python train.py --n_layer=8 --d_model=640 --n_head=10 --n_kv_head=1 --head_dim=64 --d_mlp=2560 --vocab_size=8192 --activation="geglu" --norm="rmsnorm" --norm_place="pre" --norm_eps=1e-06 --positions="rope" --rope_base=20600.0 --rope_fraction=1.0 --qk_norm=false --attn_scale=0.125 --bias="none" --tie_embeddings=false --parallel_block=false --init="uniform" --init_std_qkv=0.0201 --init_std_o=0.0201 --init_std_up=0.0201 --init_std_down=0.0 --optimizer="adamw" --lr=0.000803 --beta1=0.9 --beta2=0.98 --weight_decay=0.3 --lr_head=0.00795 --warmup_steps=348 --schedule="wsd" --decay_fraction=0.78 --decay_shape="linear" --final_lr_fraction=0.02 --batch_tokens=[131072, 262144] --seq_len=512 --doc_mask=true --train_tokens=1690000000 --steps=9084 --dataset="wikipedia_en"
MLP neurons of a small language model. Each row is named by its layer, matrix (down: output weights) and neuron, and shows model dimensions 0-212. Each number is 500 + 50 x the weight over its row's rms, rounded and kept within 0 to 999. Numbers have three digits each. A neuron's up and down rows have the sign that makes its largest values positive.
A block is one neuron, or neurons of one layer that tend to fire together. After each block is what it responds to, as a language model described it from the Wikipedia text at the highest values.

L3.down1813:489400593430569576536505603562455563594445498487509433429497508502602496588488580516505587541453545500522560407481440482410440493465497497416473503506513585559396544542350449472531542530526455578499566559580525459400455536444593446510600499463482456424493497545450471456565500615469542532515528619474516540475522551462415582514541601494558424565503509570536478402532493474493487542488520542402558478452528498628538497439576511472520487505573521605519462517552497489468498482577387549530397489503407485521516448490496502449500553524607493516483535426581493517473475470403530478558447495561544506538444541485509487502435539511581556511543465
L3.down2314:480620580525471487520572524501538461465380460572469493448561449474549500534495464423499541475566467456516480507456610495512457540548589567459541447425464498552585461455471497480513524516497554524416599515500464413397495528452473513521579556527511399528486476425518566496509486525550442460453559503494395504467535536497560483504498581462483418487464495475535516623529529466509539556500450480547517429460591504531514466404498462462588488483494566510485509555486552588538476515533540555526552488608500500441471469488486483518464427515481559371519510431517497545464413426487621537473417587413523538576495509611505532500517530502563439470540510
Description: Middle letters of short capitalised codes in semicolon-separated racing results tables, such as the C in MCH and RCH or NS in DNS; weaker on first words of table cells and other Wikipedia text.

L5.down63:447463475456480326488523523572515446495520513473570419457597517461579523490436550474553501486512567417549489536501504450409481496502490445522459459499543506515541438439502467502428490457461598555533494457452416429496487543547507474525513445527581493570533485455358459507484489462642487372444490597513549535542519572451464549412498432592536366547511414516392505509443517452501508503431461499538434543582434530494470444579442446463460486447459532414495549472454483527528495497500474459507525476527554513446487473541545494516463455509459491516572374382545435457414421598488586494549442506522574452458587530597552424509497534386574489541393515
L5.down404:464589547502497403500512470485471453479483512544545547480491477474503524511635430399508501571399469476490448450508445477558422579521498594512490453483452459498440505526360486507528531455516492395508534480505447511518575479479554567485500526496540506508517499487490503486496535570467582512579525514446484421440603422552488524502468487541543509511403506439557531524598511474540505503547551431453667520505534501524449478501486499552499453368525455522546528494394517545531486595472484554485517439419469536497450493495505484610565562469566425522500448605486484466528392531573519555465482489486409537448435502440454492481390537580494488389530496
L5.down530:533609520416493531496496568418435570559564559534428550589496462536529517476463444273522524527511427581492502607512546438550513511549497506445481546454474509547506572459439475585491547541496466535482514398432441540427493489533595519443442465441521597530415485432592544466505498462454494445539447548596459459434492540389528558484512539421521505569506598496550535542408380472473465465482492484452515554548527556450482480522469458467588511569418508392447606546449431353424419493531489496508493531443474527500505533497573491614553526524516587444461445480581541472526399508501510495465583534436504518404445474456476546506538512448503519426481507
L5.down785:486428539494443584504480516419483463469558464568550560481506496471544397535485446482443412480492465453509455548492452454582433461598395498459480475455442526439515523615630509540527454467493490389557598535513443465495581579465469491571535420516535452535464478542467420471553548497569472460494449503547514502502575510437490543581548511567528564461422567524572423582418450445527449563400435370526469546557503511438536567515457565480522450579498511519366545559592518497548594541547510525553556485521533525463522451499482420327452559439442411536468511344454421645519454549485532527520550485493544450497505548515486560549491552548499441567478539
Description: Second pieces of words or numbers that follow a one-letter or digit fragment, as in g+ene, G+dansk, 35,8+33, 50+Hertz, often in tables and units.

L3.down791:553536532464555458546528409479523546506509441583523518481560565480456517458448441562560477438503479520485476580549481458549532520485506416484527569503567509431528466528459512487558483564536468529409501386474451481459456478499407551503558477576447411497402556476484500581456500488603575551538450431491504502523464447561470561548523503495455517508436501418530472540615472574481516540444478476521424516464602407456511491482643583487546492510515451434481470562479449514420469490464524447482549495475460503466506515612516550645553534515543521533565494509431450481450583400458483564498562430475536511470456516446504521442524595498553657660410474
L3.down991:531524474487560524408459522470475514570553544503552536431475541523506535595418429351448560378544499505461556533482541454487508581602579459531486486434410429520559464451452394509536467477436538463474457524497484406535489492564528508456562568516535540476409517593494410485487456450499488540484489453457450547490501464538590528525535529510513510565473461532469462443444556488420570487502486536514513492477453436556521506476499471478439466544472500501503581593532510430499504504548552488442463428493411533485522613614478541721485481515507558464419503496531524432458462407425487536484509545437478447474513506503537550495521527523430637581402499
Description: Tokens inside boilerplate text, mainly census demographics (decimal digits, "The per capita"), plus "and" joining parent names and numeric table cells.

L5.down293:521487545455629578458468506452424549489559495486539558456576484536482511532486476590405509521508515462552539611454481470501493504369484493470516423429486539461495455498472565499540477386529455504454519515516522482508472542508464527451484539563437464516497405387506545448511425502519396523457551524511405547535467567437502562608456477485477537627499545533481518537411542411504466476491529443525497527464531440491530541436539491482530380507506441466550507483528588447593439516501568511529470487515509515449477429556561518470478509565452470548499435560465366465539482522516575513537472552497463491552519520483528452496444444535468433446475486
L5.down2054:457507420485479573497483416453571502500490456491564613472481492502580443572540432432439440488568481585536547473521486557489443415459416519471441462500506476442526507490374418424448563493454431550442482542536524644495437481437427421476501531500484541501477493458447441517530452512469478458511512401500533529436412520594511489608435551464545520526481500512535446433523497547526457598521451495549538489484498483557513427504511484491487463471535563464487599546513477489546651501498387510545536502584453454583439588519528471519588503463526494472540510522599536496483543534456431428459451521427427537580494434455608516432503488469418468487503547
L5.down2160:403507524408556482435513526570529544510525539478548551452544515525582511500539495341470494505495413447461413506481472543470502466633524468577461513543425477516462493478585439417519462428495486499572466477537486500433503492442576498442534494530520466440501500449504442569452500451496441538492508477460436511522495505514533536526510621454455511483499452461456586556560534481519504470655474545482462469488480564408501473541426525529516470441471472427467514464404585575492507470479440489541484555498512491541545528486525511531437532474463546498553451524467480472598426541506553403365549551536599379457443454511534354497411529527483502593460519
L5.down2521:502474447530520537537452399573562508561483488558459489475487533536409451505542476551404483397497536488481452482576585373523522523477550427472545530584592449444474466494527384505585420509414431510503489539509442449570444484530532480536459482528487530472481538547503458481544524499525533540460452437497456457518491452474514553461444498501611539471553503556522468467444555414477570440563491502477461490532443505446523586460520410520425523501467602477518486474456526444527527546513440541532504461484489602373604580441529504638432499537489549487426514533487492385550557494512501441588465421533482472475532486524546461471412493430609607454437442
Description: Tokens finishing a highly predictable word or stock phrase, mostly census boilerplate ("65 or old-er.", "two or more races.", "Mixed race"), plus later pieces of known names (Haw-ai-i, Over-w-atch, Masc-ot).

L5.down46:431447481619513514444595361408439542531418551534559491510452505482494580456459528462558471540525413534506487467527516594551539462451493452501493437536531519551460467548496461458511471492478415490591484497511467427493550446417535540573486575532496583495542578522536489494476427516482525536531569452532415463544460452381556433477519477475483462481449540463503465537481479523502535434623443443507462465427455470548493474452529507501507453483515498464603483455431539484550555475592499544448679441519475452543422570455453502576473416567503516480505480495517522454496499489483485462484458554523501495440584458598547568458489559449443528527523542
L5.down283:496450426613515457473532524544486566523422511425512457495468474489548537468517402519349495554527448539514487595447539536457503536563535481524444461541564478483431455435452468485490485527428449553430578534469454430472502472468584388487590485465518513449511464545482602514467480474539541450437574435512471480507524464485502450512470496453578452515420381578403572480547488521484474558525400494599528555488486473564518571414489390485519528519574546585469531487461433553479467536535485571506560526537493433492535507482486544468472413429505535540415529467431551532442425479521444572567424422545449483460487528497511387550480498468428402481546541
L5.down422:513532504509574446481540375568502421506480539530498477523618477498461483539518441391474486569523526468504543509433510480528500588512527508505584535471442485439461426477522507459481512419467437525534427523421463431542412589525522497500512513351561476563513528481480470481495496478542496431469584577450550454522527555532435499564480512554536519496498392601437457593507573498577510474609482419522518648492525462521367477543507500551507488436503464499455513552467440468556538549466477508505491477475619535469640514461485521499506547553538572474548572524560542570467477574555478592449545449630416471580441531445480539561458537464519500599523572
L5.down2089:462508496462501552437558476439508519489437503584475483515474411576507550442466514372445538567494537495484505532521453602609454519423438577530510358525434474507465579494438458509400448494535489487491524489512491438570447499476500491520496461481559563518497468422486538489418500467532423528435520491535563448516504531515503413498583481494587547488503453498546443490519557506512512545473542493494571564485502475551429531449577458540538507482630530432584484560572515472518507571632467586540530539553467507516546481475477517822474454521526489414490484522572451489487506444511388481556542524494451439522508473453572460544505415565489588505542406
Description: Second word-piece of a word split after a short first fragment, especially after "an"/"a": an|ch|or, an|om|ia, an|ec|dotes, a|ux|iliary.

L4.down24:415488470500540497475558532460508467507594530357510587488574555452550497406358533658463477492477489478433400538537526474453590565549462496591557542528516566527524520500474393460504493493386445515451507531447564439475532477512530489592504476662461383422506402541511468626493535475539428442615493516575562557487404488499510462504448427543527474490524522462520494489593410505471430317525434530518488531511494514458409462578484453503540505544515503538410508569549446505505507375502453515483546448529446540472516454567496498410500443456472559479373543507422469557544516420441482457475534467533453403540456400507552445563576564480449442578435482
L4.down395:547465524453536609523489474549543483521446450523515498540464449464493526454525491660419612483594603489437499445535605435660546525492491394367472539500509540503453523490518492557485450435477520502480484512423540554530581512607485520492531502398535430446515483453553539507469540481504581491524431536492533553508501409505436412457501515483476467555483493612520570502527591531548569440518573484517466520472374521455468502501489459524505518547487451446472479481489520496492602461473484490539499545514632480500457489455478476533596543508562534548460445475472409513419566500479596457453430554521457537582584435539507497479488485495492397498426491
L4.down691:497414505476534473441474504550513430487470530494443425491535555497474515472437444473477487583457549485570427428505462512435474549496488506398554517552517539533544502533451535505481451489541493397491437495451463511475510519496579632502411537495534462411467541613431440476401460454350511543520600563555502550477565483461500522568482554580527539499467471443465521577502494454471521492590562470464479520523491499472530494512447559534435519499561503472529477444569632517436518478438498472521567467475558484540401484501482472461462454450513368452554448520570456411583488468567501503428512436575495513547511464564521512462579459430358477577423427
L4.down780:521480447497521527576452445503477459555471415453574421545525481444545473540515583556498501531516470468544494508368479485503537495559514631547567458454526523526519498528521466483569408450490553479503490555525565534509395478581415529410483460487573455457459402542510591407402444520422454418502595455557509484419369446457414525531550425540470474444506391458436503442531615510485481364469530485463466508533474439601444536458420446484488555553538501526507480495482522440370530510393385451562475520525591505522488548523509512497510555495429494489470507525545480493513478502528484526523606514513502466531449515502472515500534447524574474409545591
L4.down1229:523500522411552425415559443504477436541542521573557514512545422493439480550437441400605561470558520523509510365477511565509612556472529570553457472549506495558533489519484460433418471467459403523418521594581560436455486544472595524465525490467549524562413407456498486561474426437567559420472518583527563554487485569517519548431573446546565619488522511532448521501562529489560487447480459482550530510528557428438424413516569547507449521541441514473555551604473492467523423587505578539540503488423512547576506487596425462540412566498471545464546474413552496527471458435574538608503406372486539505522512566486517522457510493483471527381495515
L4.down1801:412603516493494473513479477525476436478544426539570517467463551515455560500444483583459473541480467550499415415493488512495383401537482449504389513571482567488552572571580480477514625407507462571595461457527541495518490529459474448511550536529496530502552473477493589486479527493490412413557544471476496561511511586482443519540452561486517393543522459436545521516498501470566443543478426485520447569474547461394465610495555557470483485493553504424523504515513640531583457394374453570502533452481393490495544520457528487474455543506458505419560546485413474512583587502458524483577519486411476584464579522461431463577491610637524518479546528
L4.down1826:480489441493559533574435563482465486544458441454495503525554566542466476490536535367462586511445406464571519523498541468553446566532539486561483510515546518494464513439559523484534453444477479482527432593492510507546529424576518544507561534415595467509446516462555463545554539437466463433531494423479520409512499439452515514533493509531498514481508432603430482458449516569482530513553481417488553457528504486554479530414439506447551470350462494488476473522471470544509472471558444484568413464514623436528473559423485464536428593511468452464515511428588485387427475467545485493522435505422570401523510483504551476465504483503528487381507490
L4.down2377:559466488510454463551557502461497474527463398531493540446481416482531451497406536545419502465408439461550470437510563526480511566497533555456483589550515518511455438434536457491527515481379527475500438571479572486506487519486464646502490532375557488540472395434554492612492482469479608502571548521538446417518527480511396458551496480518591534483460502487473496447514529486476507479460502481499522512445464579488499567461521514536404466505467430527443547499384509458505485488503597537551549465377485606574517540444504453515550467510614499543497482467522469463497490422646555478480432521474475494512561424507542430487507478463465432586485506
Description: Line breaks between fields in taxonomy or biography infoboxes, distance numbers in sports result tables (1500, 200), census "Males had a", and mid-word name fragments.

L5.down110:480583430502530585522584495440435535487501536459434462436493414542495460517363538520452619513499531440502473527583548414527357459467429528522351563567565617525534442514469498470505525451492600467426560451444541528445509435488528490483506485523437481480447493444500534446536402509508486450447537538491477576380579474535532445448460477530540509390563506569547515478509491533542515464502480445517522567496457511680440521494526482545458545496502490559577549490471431524484471488472428410450446454545517539457496498429552505481487539451534563541549505523488597576463529551436516597470481529446474527474471494524580502464587480430578515492495513
L5.down378:477538554473451464454445388535366472424529482445529502611530507557493557465456493484483508432542562507461486492456397488469524452493476497531449447490449482580453517550455437549529528483436434617520463512496475588488576465516520549583537578524544509509491484499502494509588516557412495484410531534456494485556436551521537498504483580557582525521489504426607515516567442447510570438552570565442469501509511441436412476445498489406499504455546445512533485520534468551525479501462420537459512365416373477517449533532446569519444509507451475527430581444546490505539464531525447582482444562584531506524511398487590505517512633519493448481466459
L5.down872:526480549503535502493511463455474529443497456497533486503425480539448570570421519539474533508442495540537444518485513346519475492532438556427457495427473533540518557446492544511507476512448503426606390455491433499544476560524505445435581574372531458506504468431472476593487548476529472539511461427490627453458461489524444486477545507493528424469491560527525568532426507468535487515495572549521491448491557490568474565492542443493446505497553506545462411476504492447516549447519500533485641519496553524593565469562507455434520586409523520438540483465661461401450574446490428492476487453432447388363530523430464450536514530464565447464557436
L5.down1750:552449445411591507540460399502464503446444513451494526528552480510466488437485454483580589538505526425440540572488573454515527438519507508510457461468417429506528484434481470556453466536491540531398427492537488538617469500513488498508618493529532501563559494423431601437531504447493491499506494517507450518529488522588534526511547528459481506452453544593505551456528479506450533601465457508656578467416545457511514542465420485563467568516421542510574427467432556445534516437461524482559460468454512530519553476489507462578537517540493541500452526581493457510482551504475553552486510495492466445581486479418530506507536529463432532450479516
Description: Forms of "be" right after a pronoun subject, mostly "it", often in quoted judgments or reviews, e.g. it's, It was, it is.

L4.down79:502497514374516510535638475505406528600455445529499522484477501500435577473511429551548513432507451427463486424498611418551538493440516559542559507531449551604491457594563497459465506547522477573620525481478453498646489561605463459461494475461537490469525562444495462454567542446504522561523435508494485585512474464383489466503601415551565579523519518404463541536449422530592504585473426516491491487490557427474516435508516473559477503514416645524445460463414479501525448514464443599453625556506424518480500574485547535490455511561524430484525487413586434535503534440541598484444501512500536375493475581473549496462507468541545501467453515
L4.down97:514504467477547525519557493528513498550464439423536549551453441484547543404469477633460544464438464628498517474530486529525562471514423536384533513507498547533600472454482509511495528473565600522504526557373495475539493459433473543522514432395506528518543514505458483473533568477577549488553571541551479474589632501502455458567537519462543557526560566548533464488532450555456499479486476545359497454526524577462476461661529503583536427406561424465528588539370548482519517559495469464609550449505548539488572548531434492401439512529493497487559504511462558580510549418548489488479442482484459489420407541496435478538523482480455468520483525
L4.down1056:566395469424475468476555495478502451452526419400630445537531492474514464611501468501454452475411514545540487504462535517581506568543593534526494474471418521526566452523528528629441423542548511533534438464443433537487454569444503441538486531605478478512431517515533474426576460548445446603448513437497549502648415502463511452556535491416508511415488523496525457535513519561458495530406517533486562513542509531550534471597469535533477515536446599397566453457531571458442478408470478454534547585603564516530459472510437539483450498409494485565555495549417502426512514309527469598450547485537494573521470433420528452625500446441499532489530499
L4.down1165:564438597534553494475415592471496466597513440611461501517377445452524539552475519611429592406587534545461517496523449645551484506550411532534478433469508468485525538549441456602498531475455478570509438551548505455513499435492436554482504461436524543478531512620553456474497559534553589414537491491505533546426481535569491492532462565468508547481472460485475592478469537526602590441523492535581556582550528584509433534526496449540470488516545491455573507601565459509530409499476412483563464530466596466498477464547435494575495433486550418533403595509501524559584420508462443480573475459418516469517446527603529476430518474376460495484484477
L4.down1690:490466547563574524529513436511461453483505507511491540414506487517503410542453550177449514507546546544438432476475609499449446548499455476496475500448402580466441501501481466492549538413487512524510478465516480531501515509531510466476431562554521479453505581507523461511415538560563517474573584457454482468577458505548577472500482591546442464602444514450451577537534581414561498500527469484424484577526532392457545469553520502530458533542505555539472465486504444396533481429339399455526535483495562507525448538453525558609506465540469468502405456515515457467507439424461601505465509523584577478531467535526473517519522397565452563531515495
L4.down2112:500516526560462464387516483500476504481462401445529477515474486535479525501500543515497516541459522536476513456543469519393425489521530538443397496381580504565529509583389518464503582554480473471401486392501539465518537468495488525515533460573507454430541453505498523480520581494522480499520502595428368450546510490536448548457631512624501396619409546473503494469563479467455447527553453512495455422445525550537542515534528570461517468507473442521509484517540631510545508569441497423459478544504551549572458424484446571449465482502524428550508452523518509565446399485507542499437504595519482509524563521434534510575546454386594461541544445
L4.down2330:531465518523468527504464510443555464426439485517526503596526617541456473510419444473481568555520545421569526594509484479471481572499516485510556428530537533461509410442407589531417638458490567493534517511472481544418497581544459543485419459563504537457580442522474384479519507446496445424528493507539449431554605556576431577550550550433529568472526528542568447471488532493568507453585540358477488514553512581458456544520502572444473552400409602482523507468500498507464418517435498515435490531480540538506436489587463472412483427464540441550565511503418497541540498522596444496416548496468550512498480457497477574512529500544464501510517517
L4.down2466:481453459539526450578490497557513478507493428560557476515550578583527494439553443572503529558401586492485506495444521537607512500565556570490436543424560443461574473554474503478514450480526490527610564559484530533498587564485450597443462540523515588441407461657445499500582460513463514498397521458426496502552570518465484457531530470435542522498556453527513526478524460494447563482499416588521510573516468517461566498475450563544526610553464343445571530519559555550503479462540497404484535497493450460549490381504442498513469575505466501498496499466481430468463489517449513458550470520481512477511559486556451437505513524486550504426492552
Description: Word-piece tokens that continue a word split after a short opening piece, like an+om (anomic), an+ch (anchor), dec+e (deceased), c+iv (civic).

L4.down861:546525502527431531487467383510430507466509520511503478467505469420376583512469439512517452509588543505475491492616453548479532533497478552483492502515590378514478516534451532474489517478477551491473428443472534464468514397558549533510476512478454468463474434506411516558574640581438531547547403505550627531464400535468480442520542500492456445474446525509490424573476492480513492494463512436570470572402542522519479526476549514514436400414555415565498540513521523517501547498423486496460471481465503490555552536442469509302466554549512509460546451535528591538549543446506420502519468463467501422441515463513493447572465505621486423547499516
L4.down1014:480444419470526435489460436426491488502487445461522440510534579550473552469532531467545513563542581534436469495561551435507482529490576466417439506519490485519409447483524456460471432502532489544476498504408504484443469492558501498442431517417485570547422467526487534520445530488513543553531466463590473487442414492543491547444464514416485590474517524558455481514477532510456438486531429543431545506571540486564456531536556490509462461553519483561583513507534450478485466579495541530482512541526561451487528475548469372608556442535484582470566584496512527525569489528462460546484560557461462454521436580524561546520474450506516586509513513
L4.down1125:492507463486424535476421475387530498516477492537517437539518491468481433490498551496569498456486484465510551451467544519499508509485480611486454537490486564556546526534558397531506498549441446475462451399508459543352533520429530508527474458479496610514496555543538550603509458568546540489505491490533456492552437516452496457398535481560494449515514552449484576393505514430489488466522485433608492554446597491403517484484497483486447493455507487524487385542515427488520550392543497518417522456486540381561437482559494487399572591550456480480511457482502567500554525501517533469501604549562502504418525574551449539474484437505559411496546422
L4.down1131:534542493545527497573377593481423538563578449530497580565509559404531469648507424707480447499504488474495418545550425484488540482499478572493496495492468477494468531541491568496546520469485452500470510481432533519505422505553514498488511509559481400425593499490568508587478536525435476550533508455497512442575479628474534493465503530539472491561524536515514446513463473445496486478462514565511429473482455522489522558465483563476491426486557483430443449474424502538560553473473505517432533493556471401621544586553461515205586536519497465538437501485543497472481551517624450400608496398465461496501487517531467437477429521520507446522449553
L4.down1200:468491434508509480534526460566475513543485510547468526572500506463368503453466396632486522548525522517532503395531469574443464562486507438443487517479526461494543481526492570485517493497542492508541481475480584440443524560604558531556495406477457469505459436463444533523446498498445482511540464576502598488436444509464518436567485557472539459416428517431516500571468493527523496429483509520525535438513508524477451562517478461502539578457528462559445567504503428540489518451428569538516511421474469448466425501554494433268448441554439453476491458514438484457601471484578463454442453597476486535493456499509481408591435572529506415432526548
L4.down1383:571473559517439486547457498432464579436523488540514529560478455430454517598503424638472517491618472417445435534495474617477544488604552512536509494503540543476517551503493528486488477527569472508618536525424538419567452521500534565489459471580532543429531502533546578523513496488444418548495485469435555514410469581503454477468471489517451552446544475447524512517443435455462443524465436579431477589493486535437474491536478515419517470469513530491477582525533500562593497537420485455528558479504558508617514603525538533168618495536543406581486505515468531510443512468499411498487467479514442551493568444494466473490437466473526340438434460
L4.down1403:521464432470495476513539331468472567532503467516462518449546580603475466398511581478484520560521538570516451551528594528526443525459497481426442543591516460640495501457565589499501536461490568528365453445497527583522507436554516509557604484553453373460403470399470436438542487487586522542558535503561438438447433461509508493485500503434560489451498534493447554532536512451461476507488491542537572478465506440567473547561613481559535524555545541555474507597442513553550546518506531494570545474497479530514480552407508544493521480523465414460559434558552493523536458475512532579496575486538552455440477464432466464478517514527471470557580585
L4.down1809:421524474499406586502499404536528504494511403448411510504526428427431547474380472394542419455531491488533484468517477567519551414524441524514619522482459469422545476480511522571485490534458547464481430518464529571508503476520575505502505465473517533483517444439501482456497537509497504438553543554581525488460487499481446523498487592528505507557508454464460520520536531511495513504409531498557432493491586566547476413466425606510512488465516658470453514547465471558488535411445479433564624418443542525547509500503518566361512475476561465520435423499518573470487521498542496443495474480531488433527498480478490538517493476580470492450489516
Description: Forms of the verb be (was, is, are, be, being), often with a subject pronoun, as in He was, It was, to be, mainly in biographies.

L3.down1495:523507505461484432473425542519499470444516583470440468481452491496489506461536440605499445483467407588469450480519443466551499530515428512527491473578431542549535503567559610528513444613475520459446487545509502488558381504339491587431538443579448487620475520537482435470499564434489485403506538532549451578484451563534566559451450529524449542465623481502573491589519475473453387527439482457565577512615519468581535551499425603397501430498484556437610489547510582479559556527489475540414488551473574481566438487479497569307553532466478596483450463506563480551532506445507450572511430525494528491478489469509557489397485574559468528551502564
L3.down2168:436472463528498476497528545480506519468490519548530545425610501502535550517483547762534524428574477463475447449551525478498466524550553550496544425462546494426567556527430541509522469500515491511433575453458567502554543528449539530552470522420542496474508511511423553465478406573544520493489433470508457470553435530504459410514487573531469510446451416490505478430527453587487481473544547483559491526501499545607467519500529575479467524574548488472456520550436499449555493521544577500536527414459529406517522548514557539240511581487502542555477488447593591445465519490606507538539496537511573360482465532473519421460459493532461339413440540
Description: The last token completing a noun or noun phrase, often technical heads like system, route, track, water, or word-final pieces such as -ization, -ham.

L4.down962:538473506459560416373477432443474488502500527454587441554546473462404535509476483455397504583495466498492506495477476470537431447379537507452482510491470474522538532540477451538477452517442396532516475504438466627475495503541437474451609498476506472453501462563491450593540483527516508459531439509495531511492419494508502516498482511526487495493560448537512499470406590498408537478459479529555586468456451595521447509461464439536583499435585474453431479483513536446515537542451488469545527543506443447496500429610527499410534516409521478465485505424537469491438543468575429614430454565512492471574572494523486579518507451529527445458518486
L4.down973:530434556551515566416513504514447434560499529494513465450475538570537584579584542583475488594517481553558444472527505466520477472432528450421522474496547463563451439484464515540544461474493582507491556551487539541506468520478532482473478464552430536548384443485439530417500472460545498462419410446589524459511555530445552478530443653505462490434475476503466448544519556438471432501507485453451481446518528500499461382527481477516540552559553463525451571459606495382466509563422467478462548510538548534524481446445485530265549589600442454597431421496421449641578538546476483519515480492453474459450440485485547540582452516525587381557522499
L4.down1011:485587437528525479508514424497464510490429559468462441532385545536488554521566467437544506497556431427548481523508539407521493477498400497477508535419516518487514560564488577527516465569463478485500411478568574528511456504498587544569496511555524470445558497496448428533525567505621514482422424475453491428460505473466515505454457429576517538496524463436580380410461507506600389461503395577530493499575426431493552519492472477523463487564529534458482611590461462484441553488464542489514492459498521476509525520500506542481560513483441551595500545452404512533440453466476571466471439466488483469494475531516507493501413547491481532405488456
L4.down1136:397548442415396504521582536520544416505462443480558446465504561399417528471428478453519477384510445464478490590490597459507459508500506549489501428377486524518431581507571427467471533601581498441553506497506507492478528425421515463467431492505446526469493484520469517537528477460426530482473535506472475506401529507508582525477545473559492545467490559600419517570606553582510555520521564530585532601487414476513494438437518454605508513529490494482590512504380452565650500466521542508487457573525521428529468532547408568492522465500588473454511460460533609532472516395504486631482397495487563478498553451454484521439515415420549503418509586
L4.down1444:522565462431513537485477511524542509432465507471508521495496535493504486411461464546436415511566436463504444438576539533429479442499501534500462522471560410481577404465552466512520546535515531491525636461483507423560438501414507506520548435517464507509430467465485506453428474464509501527578444416445493476553463519503570503498430460548468502513477493502466513579544465437513415450530508523466420454470403560522503430474480513460391427499489481482502523430462430527517596571652550474503526451495405425472454412431549524629420504467544510478529424535527523505477462463496523540481447410460453399462498548491587526468483453410526608567568511
L4.down1873:510499544536531523459488466564580501534437476479471445447560562474505507467490576521489525525505486528472492488475565495456523502487516516480467457497449454485554483522559493491451534513473450515448491472518527453463377403527461598480472512536486485490533559481530495544525472597498471421527492480455465428484490534528500538454480470572461515513460508509427533522542517604448539519427527488522529513434480487489660472414426501506481562532486511505509472399466448511539521544597465408517536486460468447564402488462563548446555521485507494468513489541579560509407457504502483600482618446480520436451569517463488457516536513557626481516488528
L4.down2155:473478561555459478523558425476469515520534553505487490508490558481572425468589490489471445560554529482465472560518470479521527423487442464558512453578506498504491495591429408434576537494476494529529417531521530456490624531499446514548411587495449490410557538529459404610501534574494513512524535508485501432521561490506451416469549503425588492414503555500477536459537468479473527476541513541516425486583471528583407472466439499438545565472463525493532490478506446576426493498460440513421473355531570436573513564496510349536576443490465494595546475460594539460560492406470387447553502609548550515541628529434447579460442428430620547495409409
L4.down2556:425564563554499560543531541566523484474438502479497506496532490508523457488542551684491506498470472496482513559471505445458565450398562561518373488524440514522406522482459476519502452528554524483533551556585493458456418523477511511438507602561449500425535437641413501429518367574527462495504489462394526481487479529487505485488409442486504470535526461526490426519497546433463512471554551490495624579597376548451477536476433469461531515524535558607527565576553494460426495487501543542546439460496510478521552501526432513390511484486466486486502520495447468504459478573476514487583529506537563518467451479486488570485470521550511431524476526
Description: The second word piece after a short opening piece like cl, C, St or Sc, strongest for the in in clinic, clinical and clinician, also ap in synapse and ategory in Category.